MLP neurons of a small language model. Each row is named by its layer, matrix (down: output weights) and neuron, and shows model dimensions 0-95. Each number is 128 + 32 x the weight over its row's rms, rounded and kept within 0 to 255. Numbers have three digits each. A neuron's up and down rows have the sign that makes its largest values positive.
A block is one neuron, or neurons of one layer that tend to fire together. After each block is what it responds to, as a language model described it from the Wikipedia text at the highest values.

L3.down232:106151152116192136076097149160161088134099097131081136173119123148181164123085142166168129135139146119149075169069170134173119117138162143142133110119201067106147172127095131157141121138137111148141141173082125088093071155117156070130200163105124116064138122160238097124170086138128094086
Clause-ending comma

L3.down444:123134105121143141119164138135184119139212140169145195117216121095131143100122133185131143108069137120182142136172140166141103134159129122136137085103116194172123151140102144097121114115110186189111108135117102182129107154167128108117075112085164087079107154162139108125064116172074130108
Mid-word continuation pieces

L3.down669:142093148098108085144123056136125200096140135136204126118148125099133123175164039170092092114109107144091157067182112123160104082071151104085113150151124175139182146066178134036128062176127162117071107061208168061149101178162101111109141136129130082113124147117147113112126140061142159081
Incomplete noun start

L8.down85:126010124167109100095132060117107165092120131137169168102176090125127128174120171105088149103163111103126117138118101167078174181100139085136100073128142111091106139147153141105198086074145174077078102107120084150167100137088163088106179105086089106135125078079103097083084093133166145133
L8.down125:213155138154129118137133160100080115163129118178133112103146083118095122105117156197102167191119132172127100120162148100127126112151132124134098181135086140140146108132156117157093111155148198149135101218132123124136104083129129107096107212096146091107107184130093120131134143148089110125
L8.down133:114123130123139176068153147064162145055077136141098074085157151137138162102161152089189138109072189139071125136101123186134059129063119140115158131142111099069137099206113139184145135083108107136153143143162098099122155123149109168123193085073111104124185152101069137114129093137121176157
L8.down145:159051161096105154145155064140073126122101057109074129152098167127134155085101097120117154181157149101135138106167134099157122100120164090128136058110110113093132146118152125152127166148133128148136179153113168110144169205186110123125201177086051171120117090137125190141138112109142127087
L8.down204:066168145110085102131154140162142111148112113129087117152176144083134102109117092155109132110174160040052113132128160122156149157103084192169121102154190096133125143095118153187139096066202081165125138133103140089125085110154169127101116157075082126118100127171110112169115134134134167077
L8.down367:073079060131135180130174085125157163134096108093154172152104150170125110132078117139177192142143078110152153170149147142094129102126175109166138113054142080109158151181197125139132116102136115161113135161126164107152101090160087128190140097128126136156129100114110125155119149112168087145
L8.down381:177038135159093102100158096074087129178073149138123163194104111147102129133126083070160174075142126083157149145124123079078177109171168163159180162131134099152164109153118124153157106203127158139064094113148082159136096131083114167166126066145138132108066154157137157102126144095111184119
L8.down392:117138159120121103112132098136157138137109139124114118096144085076169095108106109151109074125155135123160153188140140159112173106117095153142125142092067178130116152178158081108124089162130104136137120111189160108108141154098081184096149143066115088079129150132108162101188137144119120103
L8.down431:099203099156141085102106170125169196132141141141122119092175096136123144148069192136129094098109177148098142135157117095138116155131151148164211129084100140184103096174127140116118133109132073104102163150146125129090154156123146161080127116127162109177113116066094164162090102083132147115
L8.down544:081187207236055132122131143158192159090129210192099119086165015132156135101141126131101088130105087164122086113105146135134156112138109121110156160129098132113095125091135138147122157105082127157139081141156102105105110096139102139112122093136143187172131148070116174127104144118073161101
L8.down549:123173162083137110096111116149152148128166117074134119143150127166131113092123142135134163120088182091075086100133110132090154124167175118165167130197135173169108146122148135170136051154156134093067161148114170125145140094154130156140108169128135120114188151180105117052127103142136160098
L8.down590:125035152146085146137143115089091162148162133046134151124129128119172146171166028121096173210150060163164116141154194209137109119054126173129126209173106131108119105139080126142087115113109148127128093154141123120155140067092181131091115135050094104088065096091171156156141141105139134121
L8.down604:102073094115105136132147091113075090161125164170113115096141150096157173106136111112144150153133093090048166102072143169187158175142108128099134122130131047120161162140148121113076155072128135154133058109160148132113170204141226134131152134154113113116153151125115152158103123107100135101
L8.down649:203132085163171113086180139152151130141149131152110195232147140140157128171056078172161131081169158154087125081122126151038149087130104145140177087164150125141157161078178124099150141117127159175123142148147129084255091180139158161138138090151156161114164103165147115219057111111123122115
L8.down654:104255153106175085160147143117125105124161048133077125145127109186122112115111255168144167111105123125099115130154107110112093152111148127099141117137116161128101183102130104101164145149170109091122152083121093120098110110144100138151078150144128138132118103197114127153155104153140186145
L8.down702:146146134141083169091119158109135099148183161125175132146168149141093085115143191079090151148075101183103136143151098131107070123160158184080175139089112143075167021163140121122109160101107187113153164094169101068127190140098157104158100210135141071125119103141071129092180157128148138163
Mid-word fragments after prefixes

L8.down72:093214060143130105097080150150110176132118183092112160157149146050113135145108183088140085128170100147137163153145072136148105145152103145130169145168112185120121116146122148166103162148126111086125139069146144085133151212124162127112130080111170140133141072120100135157121150147120098138
L8.down80:111247127040161136116085109135124104137124078103132183137126114177106161125147150167118218094115105159127127094152108134149128101130120110168098113092068098128139116112093122139137126134118126128174083084157132110146117165100100091137089076208172166140140174139114085173089133184188189099
L8.down101:155172088112125072179081108144096122114125152099141168080179231053123142147175183199178179217132134135134132117184105142099123117107129109109138146139151178132132148155139142107067145095125134102109150169143163163141157175135120095113137076125071112153086167142107158155081111121182154127
L8.down180:075181112140106118125127094123110128135158199051114119154093165077190115179164217126131064072130133130070117107206105153138110095103068155111128157130174097160136101109131085075080110175094164160104110091197081138095097138166149138150125152138210092142162176111148137141130143146180173063
L8.down197:103210212085115085111145099138183119126152110131158183141128110170123092126104146140136174115187108116142135145153145126107097079097136244152146144101120149102142199112124151075188176143123154135125135123161143091171145112139136087137101140130132131182157099123140128124137121127180111130
L8.down265:108103161155065098130106131077091127163078122145136085152187161090137121134109088123107118134085072117146121088138146090140109114156084130165138124163120128124127128111120064122131148107190075064142088116147136151141143147139165148103159152170137158103159132135103188175094149144012155050
L8.down280:155106147083131138108083116094110124099102100118151183193132121146135126134136105188121080130167105061140146094146108078121101141154170059138108170143091151090109123140116158178130171116106162097150130106135162095082166134157132094086105153126111142188168076166086106120155172143135108104
L8.down469:164048093151103168103125099113102116148096143218082156135140128084135086156136021185103100099151196134141127122097118103124115100099150112132144137132139084132094105093156061153085144105092142083114154095147158113130123070152101147157126097119129125092125139137113140148143160123133142159
L8.down494:098255154148146148121125139128127217135213114165120126146148074076110153137118185163141100086161114152098142119145091163140098150125136144071131122127147106134114118120137148131131117115125145164105082164096159114111113148103113155144170134125123119100167153080133147164128174152112148147
L8.down510:100161179110128108127105119131111152118112143136159054131104181109137108138131162155124109139132129132117150135151140081114063114112132116080119186139193137095178113120128113136106132195149102180095145181074085075167118120130105091108106136147105089089198112125120121141108133130198126122
L8.down548:171155126146153175138134137130147088161053151176125175145110147098121105132124166111136133133103117171119105111175134163129137054143156154109190126156185115122083173169121097121177137086085123144114132119114131139151126114131088121142105175086110174133085126091108173196122052171156185105
L8.down570:163080100088136157091110127129145135112144153094112137172145145101131139177081025204147133113094117085131086138124112105137129120131107144142171110067117128151098153107150089126155110157136098064075090149126116138145088115129091113123087123083167070119080171104147173179173116101171123155
L8.down618:142123160145154138112133136103099056088125086141186193192088139089110124133119127179072064121107120131138153171099116080125111083113156065106138126089103169071121083106069111102175126134127130160175142149137111126093068143108133061113154172127168081129147119084115133115111116155153115105
L8.down641:136167109071110140122095126084075102057174137065133138090142146093141133090112180163130151033176062122164079123066146105124098147083132098154171142133179149104099106151126124159137131127156155131109116194133151150182160140118140091139148186078107146130137116114131095127086147144190136176
L8.down651:131228132076157122152087104079065116083164146098090132146109189086170199163148176101139066081169111150027101082124122075163117083155120104177133113144129112136164196113184145155158094150117119142127182148153144095114128144121068096123149149131118111191138152137152144124119152128157197115
L8.down661:094107127140144156099133153157076199168135116128103144111150207114164149077125078103150075189059103138159132176129125084135102052194103179148105141113183150125094160144120115154090118103154092116122163093160103108160089086097087149125103112090109140137163121092124147047109106121189184148
Split-off initial letter

L3.down648:146102101152095090126112112086136188114092100134164162064146205103114102148155085160089122146144156101073109157136141132151121120104105161159090092197111152237104137093175110129133120088160143097069126090144148161140123081130111126142115070084113123136149169077052157130113131113164109111
Mid-word continuation fragments

L8.down7:124022207130125183089162107169135061119108100129093143179178110176124133097125094136187144115091108124138157136153128148085177111127150171137071115125120118145125136112151129169162137168133099113197126023071095158154120156124156065137153190133147124129081161088109115164105087123091139162
L8.down110:143118059067177165122065127114174115125131140141087160109105176186118142115119106149127157133159183129172127173149098155139144158138164108185084199116148180141124168123100144096153119134115095114159201123097098122078114122093087124161185164146121087113065070164179149138121212171124122125
L8.down144:112099146087101183066137140190155133115105115101160151075147079152141126151203100191091123135079139101094149114143122112058062157063126148091099094143071132169097152171132145127131128189115150143153141124138126132108148103122139121161133106125091084110048122173123108119112140066119143126
L8.down163:132168173188163180115194129137125187127147196127076100136123154114171121086062207169120134129077184143133132135087162120090142092107058053158110147081126122092066115100128045212102127169126103154098098094094112149181128130166203149099129095146121167122120158095098117134125127097119140133
L8.down294:114016187148080134130110084117113118163200111121105112174141139113174134143123140129119151095114140100125161108067123127105088137121140087147101133134070150085154119098114102151183086101138108120109156050092168151153138098092093163160133091108148126137177124088125109108107116140125120070
L8.down359:099200101154135102119154104140091148177144103096141108079130189125131116131156203092123102105195135127102175152101116142143168155138110159148130098154135085133098105170076124121181158131163101109157166155154120167077127153098104142121135112143115141131116165118113150129152152155114162087
L8.down363:146046059128105119089130133131120180158084170105156154165168121115089083037056081112186135078181087144131118098138114116139164133146108119136129126129101151148159129091115176082093160074179113134180123170121162079133113142128096115111135155109101107135196147156114058149151120095158113183
L8.down443:239171123098162127154140118086106112100095119179068075165090154076066101153138127152173137185067108084119159123167108072105098178143149140082147129143179107118161114109118140144136133132117088131078136142111153108132121090171126140126157139111150114115084121147147170178092124155174124117
L8.down491:143126215129090131085171095138134133174129138151152089109102160144138104086143170129076154108098142161136208115122106123157109210128139113121115092190104134141144087131115164127122157114146162171119115175141121146151124117041161128208159183098125163135168144170093048096128054081074157092
L8.down493:090165140120144174117157135076152121078185101191122125128151204137151140144150120149076124141146148126059138104103156096117093153153107165141102139095147097068105199146086115137097161164113181202139074125122134126172182111093103159136146084084120122112129115139142101112084106157095111186
L8.down504:106101133075120067129084145127128113187105134147100139105084139167075122101148152180113108084042130139136151171180152133129060171132114121096131146088185158178161165089168085125192134128113136056130118140071163128127118111142125176107145063213137119163088136129101103126134161095079154039
L8.down527:063255126112122134124163117112132133129154156147120113103156146125153144171124200163128162148105119159085133145104158203136166179096036111110103093099079150140135100125150139149124114063177146102135142108149156136136146133156092112124112058148144087123022140163123121108159107138085179132
L8.down528:154241193139137100152100156077167091054176111144097135131150122150115163218066195115164157139113118133141121109120124110081079192087087134142118116060123144121123114156151106163152164148112126116142095083149116147143119080092119131160139134146165100104114175101068127107123059156100140162
L8.down540:135206093178141099138107122124152135138093185113115155077089204142107135069191183168144189044107115195159144155131136065138110080118131095083116134071182169161187153149141128100135137181151163129135139108171151147147111153180130160111154154109158078107144115110110120134106123070113215062
L8.down587:159079133137106080128135087139134131104169106119086127172090140115129151164118146155126122118137140155148104105157139098119151113154108131064084078180150132065166108121195048169141074129097131142088123133084119093136164148182083127171125086155094128114202039177046086076142149130102172187
L8.down622:158109093152129083101138141131210105089149168152109146183116103101177159182166102102143118108137103032144198070141098092149175134101106146167101109087123054157065087174138147124138103122074148121134095155110095133189114109128118171105130168164105166185143088157120149135138151124101146124
Mid-word common-word pieces

L3.down361:142163147114189151167094203158131124102138105136098099103163136157152158135134170120138140155170120093174095102122136177118125112122079133096112108078159173136156097146099148194150147172086125179140149148098155175128140151173178140130121135133155131146211198162129177124191106181153063159
Paragraph breaks and continuations

L5.down101:143139133093183162093127126119151136148105192134106140185152102075138075059123097123076131101184192142159103104149147099126137118155167105137110125131135104130100144149115108079155134114122080131131085086131160106168131137062171154147102135084135115061170154143172097110254150120101104135
L5.down154:121133109121129156158132112115154187187172151210123139168169080076102165095093113142143111133073101165128122121208113118164085147161110162094112159107131152178097124146145081092186083125110128135082093140134128104129123070179071170170186167141180133122129100182172101125126142125147127061
L5.down541:114127121101140139156116135118109128178132141117128075120087050169082200095130107104104116108129141131091131150150138045068096175118137190126115133094162175121106092134142107138120090175106115064116102107132161148083110082185155089170091204128195192129132158171145139125153155149103099133
L5.down612:173120144174152104095116154093070177123169090116140118143168147120152136151173085105107117123117080121110089089164180195036139120111085120144098150139251075185167134102158116120166117127089153078121157129088119144151137114063156128142078096161103117132144115172108147125150147159115149173
Clause-boundary commas

L5.down103:145129162166148073145150094107126089132075101144119100090124120155103135150100135129128139119134133165133135120133098102148087102105150139095107106067116121108115150176123133050059135161162162108059075145117100138183095111142084141119142109171080113158148153098132152106132132117100116162
L5.down147:130114157068114096099117072172162117132160173121096176113075118178130131115159110096155184151141178120157127154150131156126124071144096097145080148103108124058178193067115134127060150104110153123157110207109076133151140106131170114160171055130157129156118113102102142134103093185126096143
L5.down426:133180094176148117129099129134125164158140159093179118130102156098131067143141108087178139144125204133117147081096161153111173103144185134172095107160148113100122112056119150114124160082137173183164083171101141137177114136073142149106108044180107081149112134106139135126149123054136129155
L5.down452:150095128161090106140141153096130180098135136105074153186175147060116131120175075122109151128161134093113148139148112093136066131097092146183088114228153077109193150123151101120104109097131112076115075153145137144161162143107109093168108140096156091154121133167130134127135134215178119097
Mid-word fragments

L5.down460:089154092095141115159164181127140097055083104108138125136111104148153155092113108146093152089090158141097133131114118100103151097116161074165098122135126135204113129147115094123122138098132125214081133159148134148110131152134204140128077159085062124089091108119088130084149060115114122175
L5.down472:153160102156118129130156119118118141144060104143116122141146141058147176185127103160069108147143125193134133076132099145063124136102151147194131090124118108149085046109124138104123086113154142153122118098168164139152096044117085195095101097094144100095117165117138157097087156179160184119
L5.down604:180137121150187137118176125066122162092141213108101134118074106099124157160098117119147141119085134095120162171080132159138111109115140137121109086082069178105138159102134090112104106145129106107114123095033230131116135102131155062135173224128133104126128124101161119136127146170121140132
L5.down639:114130124178137142209103142154140113114156127154189150103135110079143135185081076133105167135156064116112158105107115116128100109106123057113134168168178119112100148175140111098149175130144122079179134131184101097156085062180162103134121138127109096167161106090065142116097120130152097168
Digits inside numbers

L5.down228:165077110110100119089109107118117153131150126121091165155090129172178102161103108100128121177160099126142110105141161117163136112213153129113112182136153174092204169121079112101073144104124110121127162123125162086154146165084104205097131132167103129128105155071136135150103143135090045188
L5.down316:139105104100114159138094150122142125103167124198136159081149110150104206149097140104160136195173094105129155133148098083083108115183179146118163105167122121096145216152129077134087156098163171080110114168088159174129089095169112146133147105144101138063136165113136127095128126124161072180
L5.down354:083140137089122094036182128130095091103115124146133118082155134163124157172178130091166141118127156124092096136173139066116145132151139153121130134168163146099118100116093112170081149121070163187104088128109151144131113158073159145174067124108113125072164119149114149110198090077056118187
L5.down451:098146096076141147109083084180108151159164102173114115109127139157157116092158107166116113096115098108114064134135031129159104122174141154179096104095126082101198108093123108140089140132153159084100137176134115115148104132055112144103121128168167154143112155156166146181213151111101123173
Mid-word continuation fragments

L8.down19:110057132128063115132092137175132146171089069118122098108107077125091118113153104111172180152151180123110159099050059151139127188121160113144127136114166133115139079184062122152128152128100146125115162163161102122139135154130170118074088165153112120122098102147103172147142090097152092181
L8.down28:184110109114146064107072103168136118116107173148078151095126092089143103130141176086084141094167114117151120118183122096142145098091173098116192159146160181133113132148191127096150112131121096126093074054072077108102087126102144068098056096110116135156120080114158139083117150159065122123
L8.down165:100113141135144113152055082146049122074134128125096096145123120166137149090155118178112147143159097156168171082145092150139164114140109178127161148077148107130095084115125137121111115162129108150034118161155149100155127150196124133142077131106112164084159136074148082185161081145139127088
L8.down202:126029127091155122097179082159155168092164087139121169135091123089114086123128109142166103113151174082173164104111126138078171088127169153163120077111122188127149070157102070103174076105145099128107102167177155074100154175136097096148116073105141136167085124154130088117113180132095131168
L8.down228:144067076052124092117134072100143092122115152090178144147094188085091105130134009080106173144147103096175156137123104140115105114123074155136125100140131185135083090181179117148150107146182122171081119091116166174159125155169123104125161114073104107162129105089137113079107120128195119117
L8.down246:138020164143188141175116126150111098112076077122115116212188130161128099207072033170101183103123091162149080174150077138125111186172102233185128108074182153094142122078135141146120115125122158137113158132120092124138130118135168104106096196121096074143132130152157154134133091156155125144
L8.down278:090112175088117146190139149116136137130083109114099119167096093161122096105141085179170103141158108147192122152122127108124171124126164134124089146062169182109154144106054093164111164171141128108124137100124118122101098122140109110092073091141096167146197107169166091174114078097140178173
L8.down302:107064110091119077105130130193072131079118140121157096116086126135118117112110196149106149079163152108119099150109134157083149173092182132154119171087125150156109173168097076145138150160121178110111122119117144131130154136185152079141112154194102105091106114159116160210141087152130143098
L8.down339:167202179103077114072117143186115151106163106124107125113085128124141142141150076161072111138152159141117086084127113114153179132159160120138098130157094154134089108099036163145085095118128092111068123154113095070155148174093149110112134086135143101098198108099131151121135118090147053132
L8.down371:104006114133158083110111163168104131146084162133154132173121082115120158098152039094115136125095121119075124145149136158094136149151090112153131130156119176106194146169143100110156116132140143081148098154108176137134084141058131129124143116102093114091074111145164129105136135089145162134
L8.down445:129011120131153115187140176145123210039116120176198140112163077142132155157134059158175148101182149118087137165081116126105070084111071122204159128096148053152140136114183128114188152147113113130144153125114143120122164142128119091110138185126143102159144110134164170151169173108075104140
L8.down455:045176134111145092148122056153124092165113170128071123116151112143149117095096082080160179109171195098174132140174121108157136138180119113167097166117131104066121184086130081118122164112140130149079072126114161090138158154175197173150117137128143114145112095198166139084170096083081144066
L8.down474:066134112115122188157144142092081186132184164086161131100185134120180126123162068098140116114131088144130108159144098158105088165160135122161116147127110148170132179131126111086137105065063171118109048152121098148144094090183176131151119220152111170125115137151118125143165135092087122149
L8.down611:136064153160140134127167173146110158119183087154165131154093140113184153066180072068107111136111206089085167156136175134157118166152088135101138212108147147117141083135154125019151143111081165111141146125103111081110163129138118113189105120094106138139096182127183152122129174172144156110
L8.down669:137154132095088183149112145137129099141060107177167148129143140190093110139117180100099125116123127127149064099086119135072160155094167146155145147138104164104092157112145107145128157149083147149102187128061113103156149108125177104125121192104177132173131140137103120204101103158112188089
L8.down673:133181130160112138151111174090095103123112119181147137143142111161100064079080218122100090097122064195140147172191073106109181088118205148138144141105134160102115163095145155100148159134106161114165117088058079136141104076142126131104078147087121150169135190166184176149128172156116159146
Numeric stats formatting

L8.down58:159255103103144147105110119146088131171105144078101125140120118128110120137136255148126161035114145128090125096111155121082113136121150143162110125160080138162124123129129116094151137096148141156090110146120129177135154118100112151126118115108165089132127116147137099196127131109130217122
L8.down69:104255120121155146097141142115087124110130101155156130139194149133104139081146237153113104102104085074127110115089142118120101124141199129145098160117122126163127112182121174120141107148112177192129126132113140082168135112070134143137150102046108123132147129166093084118151087130087115155
L8.down109:115210144150119119076101157150110078135126119166101110118074142111114115175139179136104147063125160165156110117177144068132125159113142114085116140145194054131142112187182172125121134121142168084149165178119084143115151128108080133110139104139116203140173150040128116102130137141123134163
L8.down167:071142191125109130131097150136152073129130142143133126090130134157129110105153161110069121165183100103156058099080124160114142106148080162183160152151120125081158163121117149159058153109163075136128118184118143113109138212148120125115112081191089121116073087140116155120130125139170211106
L8.down168:117255155130142122130142093113137112180103140162125136103114151165112128160111255137110145073138111146126129132144123143150083102139096100123130146153103132136106128137126150172150135148158109120160129101170100096104165084122118118088134145137143129178110117150129125221143123125088160155
L8.down186:127255136120149112126164108111124158130137117136098149112108163166110160128104255141116148070106116108111163139119125084158154118133130116144119120096133133177104086104108146102139143109123128192112123148145120167142134160131131136146114137107139110128140119156174142187128113133116090138
L8.down272:156255077113164132128144126110095140115149129180157110119135155157164121089149216154133148072179140121138119148121128137076170123088110155077097066096132119107162098129090093113140133138105119166055112112080112098141115111169118128135057169112142123147118166068161147101090154146092180119
L8.down347:101107157130164175195143120119138147167185142073109118119119097095122089034151057090107148066108096154115088117081116158111166159107108152106104128147102139120099057077072117144074121118099165208116102158147189160108121107164143145186089150143134122143115110152139133055109096084097083166
L8.down390:161255130124085152157134138148087156151127143147057115135107194180137113150124230172112145116173133103113165128131141170119137082143238128130169159116078117151093163112089169096116122150158130146122109139133101175143133144170120137169101159108096139163103138139129136190174095126136112175
L8.down417:113255123120141189109132128132119142166141131085145129109134172108120166110158255113119140023095121139165108116114152102150076098133096129114131148147126123152099094142168120162182157125140167140124159140139168132115136140123103082113139134109157112098125107131129103148143107112070071150
L8.down534:152255110134156130128126122128142125131123118161143107131138131144124131143133255134138116062129102149108104116154146130134132128136147164121136140108145105141102133149156125121142132109137123151140138112131119134134130124139112132124123143149134129120143142124141141215123117138130176131
L8.down575:103117088109144149176126101135145087118149082178145125134138138068129108139105130116151135019121128108108140140168175143117161128126179103156115102161149060125185087174130126089149166150130146145182103141145098158160150111173120139158110164115140121133176182112110140125132132153088140100
L8.down589:120197113147097111125167083119119112160096141105105127093133116164121132131131183114114119102099104078113132094037144082068126160121121133105120159154116109071110081128074118164167087092145129155155138125144096159050168043187134170117120153131176085158126118156098101152148147115110102178
L8.down668:145255145160176161141153129093110112175146143064114122129100115151108102092103255111116129047115121132154127102114181113132066117157075141108129163133162101116114102133150138185179130085137139145167141094147172121064170114129119077118148108138181148087100112113159095155130119131081056174
L8.down678:147152120119166128121072144112152155132165112132114093097102178159079157145199105105081143137141077151158120149131193134109068107216105191187076134112113145157105128139129094150133106136189108093156179174130134120120122108167125115144165124135159104105143139164100098151131128089126097202
L8.down682:128255109136100113097135130136136128133119124131157122088109115130111125110103255131124169082106147140165120129177143127137140108099142150133158107104160079125145131122135119124125134125109094156104084106121104137155146136129124135112112155132128115110140126132142137255130149149139214130
Paragraph-ending line breaks

L5.down178:143130122108119094120034173129121104140112115124172125134116113129165173114106053152069127173124157120150116136155127186152126053183107146114148162126154094179098101127174117159085143099198109107146138114146092177104114137098130155131107160153092168130146161083097194118156109131136140129
L5.down207:088135142097044142096118057118140104158081111123179091147103128141160099135139111093144172145145114128128095147126098108106143096142101133190118194169116117136110078171140121138046153102144120143078153145106101169138155128154103143149111083132072143170128130154098153097131151139205095130
L5.down591:168118131118099151060162114152078144122129100108130129135118139162153100178083054145117124072083130181133112140099084134159152113121171187128065065108113110149200087122165160203115083114110127103186097089166131059129151181088160129153157118092144129130054161159138152116107157130138109162
L5.down629:080118121157178124131145145080130143082114082143079108160197081147118141073135069170160085100137174157113186129088150134180111091103131185146121121126105159064122117124137175105166104112115158095121088156134124104124101131177126104110092132171100092091087144139131123137117157151112148058
Word-start fragments after punctuation